config.toml
norm = "rmsnorm"
norm_place = "peri"
positions = "rope"
tie_word_embeddings = true
optimizer = "adamw"
weight_decay = 0.16
lr_head = 0.0163
schedule = "wsd"
decay_fraction = 0.914
final_lr_fraction = 0.0
batch_tokens = 262144
doc_mask = false
MLP neurons of a small language model. Each row is named by its layer, matrix (gate and up: input weights) and neuron, and shows model dimensions 218-281. Each number is 128 + 24 x the weight over its row's rms, rounded and kept within 0 to 255. A neuron's up and down rows have the sign that makes its largest values positive.
A block is one neuron, or neurons of one layer that tend to fire together. Before each block is what it responds to, as a language model described it from the Wikipedia text at the highest values.

Responds to: Proper-name first pieces
L4.gate222 [126 136 130 166 152 125 134 101 149  87 124 126 137 145  96 133 140 132 127 143 139 101 133 106 110 108 125 117 113 126 127 156 111 191 136 109  93 173 114 124 148 115 118 130 125 118 122 164 155 116 146 117 133 131  94 142 146 119 120 121 122 118 129 110]
L4.up222 [178 121 101 144 115 125 117 131 161 135 115 108 132 114 146 139 139 132 158 116 141 187 100 162 146 113 122  94 117 119 101 113 119 110 159 134 155 135 125 130 112 116 136 113 160 129 138 134 126 159 116 147 115 183 131 122  97 146 158 149 123 144 115 132]
L4.gate1101 [134 102 124 145 146 117  94  93 126  98 152 168 135 145 100  96  86 116 119 135 200 144  93 133 122 125 159 155 135 129 142 126 100 100 128 170 142 145 114  95 148 127 136 123 129 121 137 138 140 115 140 145 136 144 124 163 102 145 102 117 147 113 112 174]
L4.up1101 [156 145 149 135 117 113 114 144 137 173 103 114 137 137 114 123 128 150  68 120 139 113 141  97 169 108  91 142 159 131 164 121 110 153 133 165 127 116 155 124  92 138 112 157 127 127 149 103 139 134 122  85 131 131 133 110 129 137  62 131 126 115 166 123]
L4.gate1104 [129 134 143 142 138 124 130  99 100 111 118 101 136 182 106 118 129 167 122 131 136 165 120 146 133 124 126 141 117 131 189 130 108 174 128 176 112 150 149 111 136 132 144 117 171 145 135  93 137 121 107 138 133 134 136 138 182 129 158 173 127  70 110 121]
L4.up1104 [130 128 163 126 157 157 106 114 147 157 150 117 124 100  86 143 109 140 192 109  95  97 115 116 130 167 156  96 101 102 171 144 119 116 123 159 167 145 134 126 140 118 132 151 173 148 132 115 109 161 142 154 141 113 136 144 124 126 118 145 146 127  77 144]
L4.gate1428 [142 168 125 180 163 173 163 101 152  67  79 113 121 190 139 133 115 166 128 134 162 134 135 132 150 156  95  88 133  93 148  94 165 158 198 109 107 135 148 127 124 169  91 102 127 135 156 130 124 162 146 117 134 168 142 105 133 138 104 137 142 181 136 152]
L4.up1428 [116 112 141  73 116 141  95 129 150 104 142 115 127 126 130 131 151 170 108  96 117 120  99 155 149 129 165  83 108 123 110 104 134 101 149 159 143 103  72 124 142 161  87 138 160 116 108 155 152 105 131 137 138 128 149 104 118 122 131 123 124 124 134 154]

Responds to: Institution and plan head nouns
L4.gate299 [126 126 111 105 106 154 161 122 182 139 115 120 127 125 153 116 128 151 108  98 144 139 106 174 128 103 122  90  78  98 148  87 107 136 111 142 153 101 187 171 153  80 117 133 137 118 121  87 157 116 128 182 144 159 142  99 160 123 173 132 173 130 127 142]
L4.up299 [114 141  91 125 146  92 156  84  87  83 144 119 116 121 129 102  97 127 158 151 147 148 143 116 119 108 145 116 141  95 150  95 125 117 117 135 170 129 104 131 141 166 103 111  94 164 160 127 115 159 160 162 123 186  97 101  87 135 115 132 117 151 105 116]
L4.gate423 [108 130 138 137 105 200 153 121 151 138 160 118  97 124 119 155 145  79 132 117 149 126  94 143  97 139 139  70  93 140 171 173 127  78 130 125 128  96 139  94 116 131 134 103 167 124  88 139 119 107 142 112 168 152 108 148 122  91 142 136 144 117  78 130]
L4.up423 [143  91 103 179 136 155  90 153 160 125 121 112 124 119 128 107 131 102 134 167 109 124  88 119 110 124 133 136 110 138  89 139 125 140 105 114 128 162 138 116 114 147 130 124 122 134  94 105 140 175  70 109  85 156 127 129 121 133 117  71 123 114 127 140]
L4.gate1604 [132 146 124 110  98 124 176 138 146 121 145 121 166 104 184 136 123  99 125 148 142 117  79 158 128 129 100 154 111 141 110  96 164 103 146 138 116 130 111 154 172 157 133 129 138 114 146 145 103 127 161 146 135 145  96 129 143 122 109 107 117 145 144 123]
L4.up1604 [174 136 108 131  88 142 171 111 128 108 186 133  85 122  83 141 144 137 161 128 121 128 125 117 139 122 120 142 121 157 164 155 140 125 103 105 160 125 126 110 110 136 129 127  94 108 162 109 126 180 171 160 125 127 141  79 103 162 130 161 177 101 145  99]
L4.gate1828 [119 137  88 112  93 145 134 129 121 126 144 112 126 153 173 145 173 134 149 103 124 129 124 136 147  99 102 161 119 136 159 112 131 165 152 160  98  79 125  83 138 107 146  91  91 139 175  91 123 143 150 120 108 115 122  97 148 106 111 124 174 137 155 159]
L4.up1828 [132 116 139 127  97 114 115 121 113 118 128 110 155 105  80 144  97 117 121 116 136 115 141 115 123 114  81 111  99  94 124 106 125 110 135  82 122 102 134 128 143 137 132 110 198 124  87 161 161 137 122 138 154  96 129  94 168 135 105 109 123 130 159 115]

Responds to: First word of names
L3.gate272 [149 118 179 139 106 107  95 121 129 120 160  98 145 103 128  93 118 144 137 141 146 137 173 164 134 119 146 146 123  97 111 145 103 128 140 164 124 147 154 120 142 101 116 121 128 142 129 127 107 120 147 167 117 134 125 155 135 135 114 103 131 138 120 150]
L3.up272 [194 129 125 144 125 154 119 130 109 137  94 126 102 139 132 140 109 136 131 122  98 141 112  97 165  62 104 106 154 152 111 144 111 145 117 136 140 160 115 148  92 117  87 131 117 137 120 135 193 108 107  74 145 152 149 120 124 163 143 166 127 141 135 143]
L3.gate1705 [144 161 156 100 126 133  93 147 155  99 153 144 115 138 120 108 103 118  94 132 148 113 134  92 158 135 142 120 104 155 119 142 114 160  95 128  97 126 136 126 158  93  93 113 124 133 176 157 163 147 147 173  92 175 120  86 162 113  85 140  82 100 156 101]
L3.up1705 [132 170 151 108 110 137  75 132 141 146 110 151 104 171 109 116  98 112 127 124 122 135  92 145 118 145  76 167 111 121 144 105  70 132 135 147 134 127 133 102 137 194 120  79 135 121 129 109 127 139 145 189 104 164  96 134 146 130 127 161 123 134 143 100]

Responds to: Quantifier all, empty cells
L5.gate144 [117 151 122 100 156 133 125  99 141 123 160 140  87 120  90 101 121 132 130 162 130 145 125 105 139  99 121 152  88 137 129 110 113 133 146  98 108 154 120  73 100 105  86 108 179 107 100 156 138 113 145 168 117 136 148 117 171 137 138 185 132 120 119 103]
L5.up144 [139 119 135 127 145 101 100 161 127 115 171 140 110 166  81 105 136 121 168 159  83 122 141  91 104 125 127  90  94 151 131 116 118 107 138 114 102 125  86 143 176 116 129 142 121 124 149 149 165 140  96 111 165 137 149 153 184 114 165 136 130 157 118 153]
L5.gate496 [142 150 120 122 139  89 107 104 143 106 110 130 105 145 119 111  97 139 155  99 160 112 111 132 139 151 120  98 102 140 155 106 123 138 169  56  96 185 180 149 140 118 102  79 152 114 168 129 143 141  92 168  98 124 151 142 145 113  98 139 148 100 108  98]
L5.up496 [119 174 155 168 115 126 138 138 142 138 121 103 117 132 141 117 116 124 123 118 137 143 145 133 130 152 126 155 115  98 110 154  99 152  86 141 115 122  98  84 110 161 110 124 162 113 100 121 145 172 118 151 131 111 149 155 114 125 111 119  89  91  77 174]
L5.gate524 [ 95 178 112 132 145 147  61 130 100 117 114 164 103 147 117 161 125 164 116 144 137 129 159 152 120  82 109 154  93 123 105 123 116 138 137 134 133  71 195 135 135  96  62 121 125 112 116 155 116 111  94 114 152 154 152 119 154 170 172  94 184 118 157 103]
L5.up524 [156 116 156 154 122 101  74 165 156 165 147 100 144 111 155 161 125 132 151 141 122  94 145 129 145 126 142 150  98 142 120 152 155 133 137 113 114  98 101 142 125 111 114 142 128 139 121 183 147 132 129 102 121 105 122 135 155 147 120 124  96 178  97 151]
L5.gate571 [ 73 153 138 137 101 107 118 153 150 111 106 123 139 102 118 157 130 137 149 162 140 174 118 170 124 133 105 123 143 105 108  92 127 118 134 114 113 114 139 150 134 120 120 102 178 122 161 135 161 111  92 176 133 115 104 101 109  52 131 169 125 125 141 121]
L5.up571 [104  93 150 176 137 110 155 131 115 113 152 153 136 109 167 126  97 119 155 167 131 128 153 144 149 145 129 120  86  81 159 152 112 136 158 143 131 112 134 111 167 114 115 150 138 145 128 150 157 133 116 106 110 141  91 122  95  97 108 126 113 113 102 127]
L5.gate1381 [160 107 147  98  83 133 100 138 153 133  90 129 115 175 140 134 127 136 146 140 180 142 101 162 151 138 112 140 157 100 159 153 116 119 127 117 126 148 146  92 190 137 121 109 135 133 136 124 161 121 160 149 135 137 139 139 146 146 127 127 127 125 145  95]
L5.up1381 [105 116 118 142 120 132 145 106 125 129 152 142  82 120 137 156 127 149 174 145 139 148 125 122 140 133 101 123 134 137 101 168 151 152 135 108 113 123 119 131 155 120 134 111 139 121  99 116 139 137 107 149 102 105 128 133 163 114 140 134 119 119 115 114]
L5.gate1925 [128 220 110 149 125 109 111  65 106 130 138 120 129 150  94 118 168 107 129 108 135 128 113 164 115  86 135 124 129 108 154 136 113 139 197 109 151 108 111 110 140 129 137 125 122 129  94 127 148 134 139 138 124 141  77 151 115 150 144 127 101 149 174 150]
L5.up1925 [ 74  93 109 152 133 144 121 133  80  64 116 144 168 139 116 109 128 102 111 120 127 136 136 130 130 106 117 122 104 166 172 121  95 134 115 116 111 138 160 168  91 104 164 158 144 120 146 126 142 126 162 116 131 128 119  63 124 109 119 148 125 117 117 172]
L5.gate1934 [119 148 147 131 137 113 143 101 136 138 132  99 139 172 139  83 138 162 101 129 134 110  89 124 147 120 131 163 133 119 131 139 123 147 165 103 155 126 177 127 108 140 102 103 181  72 106 128 147 134 168 124 158  99 120  70 136 113 127 151 165 123 125 129]
L5.up1934 [121 123  97 147  98 162 146 126 103 114 120 177 113 113 146  64 125 161 105 161 155 125 136 150 140 108  92 116 132 139 139  95 166 148 115 148 140 115 126 159 167 142 153 138 141 123 160 133 158 127 143 122 144 200 146 143 106  88 140 150 143 127 100 153]
L5.gate2039 [141 164 167 116 118 139 116 108 145 109 113 182 143 168 160 125 125 116 141 129 160 110 154 124 107 152 114 122 140 164 121  98 137 154 134 118 141 111 126 146 104 114 141 112  97 128 114 121 131 126 145 180 116 172 130 115 146  99 122  98 138 146 210 134]
L5.up2039 [141 131 168 113  96 126 144 146 111 183 173  97 118 159 108 109 114 153 157 122 120 138 121  95 129 120 101 116 134 106 132 173 120  85 158 145 157 153 128 137 107 172 130 122 136 134 111 113 136 137 158  94 116 109 133 137 107  97 162 132 101 184 125 108]

Responds to: Head nouns of periods and units
L5.gate184 [112 132 160 104 129 135  97 116 141 117 126 125 139 140 158 120  96 153 148 116 154 129 173 116 114 121 148  96  83 111 137 108 180 114 130 112 155 160 144 143 129 125  91 107 112 143 124 150 116 146 133 204 105 181 174  92  73 111 142 140 161 137 123 121]
L5.up184 [117 119 130 153 112 156 116 119 121  88 138 123 131  73 140 125 125 155 157 144 134 152  86 156 102 184  96 117 129 159 195 130 175 128 150 121 172 110 108 122 106 107 117 135 117 147 123 126  82 146 144 143 101 118 140 128 110  80 135 134 141 140 135 108]
L5.gate761 [172 145 121 106 120 155 123 153 163 105  92 115 121  99 134 139 125 133 131 117 159 128 110 118 100 104 170  85 123 116 148 156 157 180 138 122 111 115 132 127 118 142 112 144 100 164 185 111 164 101 108 134 151 137 109 103  97 134 169 128 200 139 106 138]
L5.up761 [127 191 112  91 141 183 133 129 117 144 164 136  87  77 120 106 100 107  96 110 126 125  89 136 160  90 112 143 107 122 137  84 138 103 184 109 109  77 107 106  96  70 108 129 130 137 114 102 119 133  91 122 129 144 120 118 119  83 132 130 114 159 134 128]
L5.gate867 [127 103 151 168 153 141  87 136 116 153 133 121 170 123 149 130 110 147 165 183 166 114 125 123 120  88 126 115 166 157 114 129 105 123 103 118 121 123 116 154 108  96 161 105 200 151 136 142 126 136 131 152  98 163  98 132 128 113 119 110 136 155 139 150]
L5.up867 [143 133 135 148 107  90 152 110 125 124 122 139 108  96 147 124 129 127 150 102 100 115 160 170  90 144 132 133 101 128 146 140 117 117 144 138 161 116 156 137  98 126 116 115 115 114 131  95 146 101 177 116 165 158  90 103 125 154 140 170 137 107 132 142]
L5.gate1336 [146 118 108 105  92 155 133 109 135 138  80 116 120 132 119 112 143 130 141  95  93 123 165 180  97  95 140 131 124 126 146 148 123 116 120 106 136 127 164 109 168 136  97  94 176 168 139 145 163  84 133  82 130 143 104  84 133 124 115 124 149 117 133 146]
L5.up1336 [107 140 152 175 104 110 129 122 124  98 169 115  97  87 175 112 113 145 171 152 139 130 124 124 127 126 139 134 105  87 113 140 181  96 133 132 148 100 154 141 150 110 115 111 178 185 136 148 114 109 167 128 104 101 117 156 151 148 113 128 147  94 148 121]
L5.gate1741 [131  85 124 122 111 160 166 165 114  77 144  94 137 132 141 137  93 110 144 149 149 168 128 136 146 119 136  86 112  88 154 157 122 127 131 130 143  89 152 114 138 129 105 132 139 153 108 178 119 146 122 138 102 117 130  96 137  83 148  90  84  95 104 141]
L5.up1741 [133 132 132 156 122 142 119 125  85 112 118 126 137 108 174 112  99 161 169  87 151 138 127 134 115 153 136 112 106 107 159 150 122 147 138 133 184  73 111 138  78 107 152 156 120 132 151 113 127 102 178 137 154 141 154 119 147 122 108 118 139  88 106 103]
L5.gate1756 [131 122 128 118 118 155 136  98 149 130 132 125 147 144 123 116 108 169 161 118 161 129 151 156 107 132 142 123 125 110 162 105 117 134 143  98 121 106 140 159 128 145 115 106 154 132 104  87 127 112 150 151 127 124 103 106  95 114 100  97 193 152 120  79]
L5.up1756 [134 156 132  84 148 167 142 122 124 119 141 105 136 127 123 155 122 120 136 131 122 148 144 118 103 129 111 115 121  99 143  92 144 147 149 155 131 145 129 140 137 140 107 118 109 113 156 151 165 132 119 150 123 129 128 120 114 125 164 145 117 107 144 127]
L5.gate1825 [116 166  83 168 121 125 170 100 163 153 125 155 163 147 140 173 158 135 139 129 177 177 121 120  91 105 136  86  92 126 134 120 134 137 161 112 167 127 210  83 156 142 132 118 144 101 134 107 135 122 135 139 104 142 109 126 141 175 136 136  99 152 141 129]
L5.up1825 [135 143 132 141 134 125 116 139 102 108 149 136 159 177 144 171 150 144 133 132 119 123 135 106 106 142 132 152 176 137 112 126 134 136 116 115 138 101 144 104 127  90 154 144  97 173 152 117 131 141 116 131  59 146  97  85 178 106 125 132 159 135 128 118]
L5.gate2024 [119 147 150 113 157 118 153 104 121 151 154 155 161 104 160 112 123 124 127 133 142 161 128  90 158 119 123 114 132 107 154 114 116 136 133  92 172  66 128 137 125 130 142 132 124 132 111 120 123 123 124  95 142 135 135  95 119 160 150 114 130 113 151 114]
L5.up2024 [142 127  82  86  89 160  88 105 125 100 122 124 150  96 120 119 137 190 120 170  64 139 132 109 138 146 113 117 102 182 136 165 164 105 148 144  80  95 119 122 137 112 103 121 110 138 158 151  91  95 150 113 157 126 163 158 145 103 119 154 123 121 138 111]

Responds to: Empty table cells
L3.gate1251 [120 150 136  83 119 116 146 138 124 158 138 155 109 148 144  91 118 174 125 116 195 141 111 132 120 119 142  97  96 106 113  97 123 162  87 110 151 155 142  53 127 105 101 114 108 151 122 102 135 162 100 170 167 132 131 144 139  88 131 146 143  98 125 110]
L3.up1251 [129 160 106 158 119 139 111 186 115 101 144 125  94 108 147 127 107 167 118 129 177 129 162 109 144 159 114 122 117 101 136 120 130 139  75 136 133  79 148 119 145 105  97 129 148 107 101 114  83 131 170 150  80  98 155 137 103 175 113 142 121 154 108 149]
L3.gate1672 [125 168 119 125 135 158 125 106 115  95 103 110 150  86 154 113 120 145 150 153 128 129 137 140 136 123 133 113 126 121 112  92 139 102 111  94 147 151 172 122 125 183 140  88 134 122 103 118 123 155 141 144 177 102 124 139 110 115 138 113 122 107 106 136]
L3.up1672 [182 177 104 120 140 172 118 128 134 152 156 117 158 135 124 156 152 105 143 178 160 179 169 122 158  97 142 130 160 135 107 127 143 138 152 113 153 148 176 109 149 105 121  98 107 167 139  65 143 139 170 144 103 117 112 181 143 138 168 161 131 148 150 125]

Responds to: Empty table cells
L4.gate970 [134 118 122 116  89 111 102 160 141 149 119 120 115 163 153 168 120 181  80 164 114 169 140 149 131 125  74 153 184 139 133 116 128  77 111 103 108 114 126 122 111 138 109  97 144 113 136 139 151 111 144 125 116 133 128 142 123 112 107 113  96 105 176 107]
L4.up970 [139 149 159 127 154  76 124 105  99 107  98 131 143  96 130 162 150 157 173 119 135 140 123 110 125 127 121 159 108 131  97  74 133 135 140 148 144 159 106 159 110 130 118 113 133 119 112 121 123 113 137  93 136 117 101 185 130 147 132 147 147 163 148 122]
L4.gate1097 [124 157 118 126 121 125  92 124 145 151 105 112 113 162 130 142 156 107 109 147 168 131 142 107 138  83 156 142 136 151 129 124  95 149 137 137 138 167 131 166 167 113 123 114 125 124 195 119 170 103 125 130 115 141 115 134 150 155 133 154  91 123 152 113]
L4.up1097 [150 141 190 108 121 112  99 146 177 165 130 126 108 170 133 167 116 147 120 140 110 156 183 133 132 179  78 132 131 128 118 147 138 113 101 128 122 105 106 110 164  93 111 125 144  98 111 150 120 129 116 147 140 146 115 137 130  78 155 108 153 172 152 133]
L4.gate1747 [120 141 110  84  75 155 140 113 147 126 112 120 114 160 138 126 128 133 142 127 157 140 174 133 144 142 123 128 125 167 130 127 148 107 134 138 105 124 140 144 148 160 137 124  80  83 132 144 118 128 153 125 131 118  96 110 144 118 120  89  94 141 129 100]
L4.up1747 [124 161 151 151  90 125 118 130 126 146 133 119 118 169 118 138 122 103 122 114 127 117 100 178 137 122 119 120  70  88 120 125 175 114  96  59 147 140 112  98 112  91 118 116 143 108 150 137 162 123 133 124 127 143 117 111 148 126 201 151 108 129 145 126]
L4.gate1996 [155 158 117 139 155 139  83 162 144 110 112 111  80 132 128 144 162 158 122 132 113 136 130 136 107 142 103 140 145 108 130 137 163 139  85 104 115 112 148 105 143 107 152 101 120 153 172  83 154 136  98 119 127  90  99 151 126 132 112 104 132 143 152  96]
L4.up1996 [102 170 133 143 107  88 105 114 122 124 114 126 137 151 107 154 138 106 132  94 191 148 108 148 171 159 146 164 135 140 148  85 109 139 118 139 129 154 153  93 172 140 119 127 120 119 170 122 131  99 144 137 140 107 148 114 125 136 136 103 138 168 135 134]

Responds to: Season and installment nouns
L3.gate497 [137 145 107 102 126 121 132 155 120 102 157 119 117 150 119 102  91 151 114 157 167 113 170 156 134 107 139  95 114 100 129 159 116 113  82 148 130  95 157 115 138 144 113  90 127 128 125 135 151 115 118 149 129 126 132 123 134 107 133  99 117 138 115 136]
L3.up497 [143  94  73 141 109 120 100 157 109 135 110 143 116 111 166 122 176 107 195  90 137 142 112 136 123 177  86 141 114 113 156  89 139 122 102 110 133 104 146 121 103 126 154  99 128 122 160 122 146 159 137 158  94 108  92 113 131 164 162 145 126 138 113 132]
L3.gate1883 [100  97 120 123 147 134 119 105 108  83 110 152 132 112 186 138  96 152 111 151 100 150 120  90 125 121 165 132 181 114 112 124 126 145  80 138 125 154 146 151 127  92 119 119 173 107 161 119 126 132 139 123 100 147 152 148 136 134 129 123 125 134 115 133]
L3.up1883 [159 138 100 121 127 111  92 134 127 130  92 150 159 143 116 123 169 165 119 130 121 123 113 118 140 129 142 109 161 124 147 123 128 138 133  65 128 149 118 135 111 129 118  77  75 119 163 124  95 100 137 193 136 141  93 132 120 162 121 102 128 112 148 124]

Responds to: Table pipes, name starts
L5.gate156 [102 103  92 121 106 123 125 143 168 139 134 105 171 129 129 136 114 166 106 148 130 168 133 159 101  53 173 106 111 133 138 142 141 130 129 108 115 145 123 127 125 113  93 128 119  94 155  51 139 102 127 167 132 120 110  96 111 132 123 117 159 144  87 109]
L5.up156 [136 145  94 169 117  81 179 143 158 139 121 107 136  97 157 143 115 131  99 168 144 128 151 131 135  84 105 115 153 100 138 141  94 117 147 107 119 115 134 181 148 145 134 113 129 134 126 113 152 154 105 163 170 112 166  95 114 112 126 104 157 126 104 141]
L5.gate631 [113 132 160 173 116 134  98 126 106 129 154 120 135 117 128 144 120 120  95  77 163 159 125 103 151 181 153 150 127  92 119 122 138 142 110 134 100 127 143 148 150 148 105 149  74 181 129 115  98 118 116 146 139 104 159 133  98 149 169 145 139 116 135  99]
L5.up631 [ 59 133 124 128 145  97 124 116 108 146 102 117 104  66 123 102 130 147 153 147 129 141 111 105 107 120 134 115 104 163 135 117 132 133 163 125 102 115 119 144 102 100  98 146 111 124 120 144 155 110 128 104 112  79 152 108 136  73 139 135 179 149 166 128]
L5.gate788 [115 168 123  75 140 135 133 125  94 120 107 141 140 151 132 133 118 163  99 122 135 131 126 121 161 114  96 144 118 139 124 120 123 188  96 193 119 131 169 115 177 162  87 120 142 133 120  96  83 119 137 135 140 131 105 132  99 121 113 114  83 131 106 129]
L5.up788 [144 154 171 134 129 156 104 141  75 120 103 108 148 143 153 153  66 159 138  91 129 135  87 140 117 124 126 136 152 137 161 151 138 104 122 180 140  97 144 166 132 106 103 118 109 123 126 100 124 106 100 152 110  82 114 163 152 124 125 131 140 115  94 108]
L5.gate932 [ 94 184 148 133 112 189 126 123 102 173 130 126 129 152 154 118  77 141 138 107 167 154 116 156 138 137 156 132 104 142 110 102 119 148 119 150 140 114 133 130 181 144 116 107  87 109 161 132 140 105 140 147 104 144  81 114 147 156 102 167 124 147 152 155]
L5.up932 [165 141 157 105  92  96 129 130 125 173 181 110 148 140 127 130 159 144  91 104 121 140 146 101 164 141 139 113 148 158 134 163 116 161 102 166 157 150 139 135 149 127 105 104 114 155 135 113 116 136 136 174  95 162 157 111 141 137  88 162 125 123 135 127]
L5.gate1107 [137 115 124 154  89 163 180 129 135 134 129 145 102 141 132 119 114 138 107 120 114 116 127 143 153  73 165 143  94 148 107 124 110 130 119 143 123 136 142 131 122 106 168 130 126 135 105 133 184 123 152 149 125 125 157 151 165 117 151 126 121 125 166 112]
L5.up1107 [138 149 159 149 134 143 161 131 107 140 144 165 147 113  86 151 116 151 130 160 121 113 102 166 120  99 137 127 156 110 126 177 172 156 110 152 170 128  91 110 128 109 128 129 115 111  97  94 145 147 127 139 156 160 118 115  61 108 152 128 153 119 118 197]
L5.gate1181 [126 152 101 133  93 123 146 142 132 119  87 141 136 138 118 130 108 143  96 152 125 152 134 147 146 152 128 129 132 110 122 135 142 161 115 101 111 163 129 170 123 149 122 100 150 136 121 180 143 114 125 116 118 138 115 150 112 119 136 117 143 130 163 120]
L5.up1181 [145 115 106 102  78 128 148 165 163  62 135 135 119  89 126 113 125 102 109 120 121  94 189 136 128 154 103 143 147 111 123 126 116 116 154 131 166  93 174 129 130  94  96 135 107 173 140 153 169 148 109  99 116 154 148  97 109 143  97 162 181 147 125  84]
L5.gate1697 [122 141 138 103 114 119 141 149 190  96 115 115 151 184  74 130 128 123  97 105 180 141 104 138 131 143  84 134 134 121 154 133  95 118 157 157 144 132 129 129 123 125 120  97 113 120 143 105 135 158 167 153 103 147 105 100 105 119 135 158  82 125 140 110]
L5.up1697 [126 154 129 135 108 113 191  96 132 137 124 137 140 127 123 126 159  91 121 144 110 125 122 184 113 168 122 148 134 140 116 177 123 131 132  82 132 158 155 132 109 168 118 130 114 113 126  80 150  71 144 117 106  99  91 107  93 148 137 128 138 143  72 171]
L5.gate1798 [135 140 122 127 150 124 116 135 153 178 146  82 146 129 179 125 115 129 104 136 131 165 117  75 171 103 123 111 111  90 110 117 145 167 165 131  98 138 139 113 139 117  73 138 145 130 152 104 148  92 117 165 130 203 145 109  75 156 109 103  87 102 144 119]
L5.up1798 [114 133 135 136 118 139 120 134 133 105 185 122 143 142 150 141 125 113 133 116 177 165 118 142 159 160 100 111 135 102 140 123 116 155  85 147 144 126  88 130 107 148 141 146 110 122 108 114 181 160 147 144 134  80 145 100 117 124 138 108 143 117 124 158]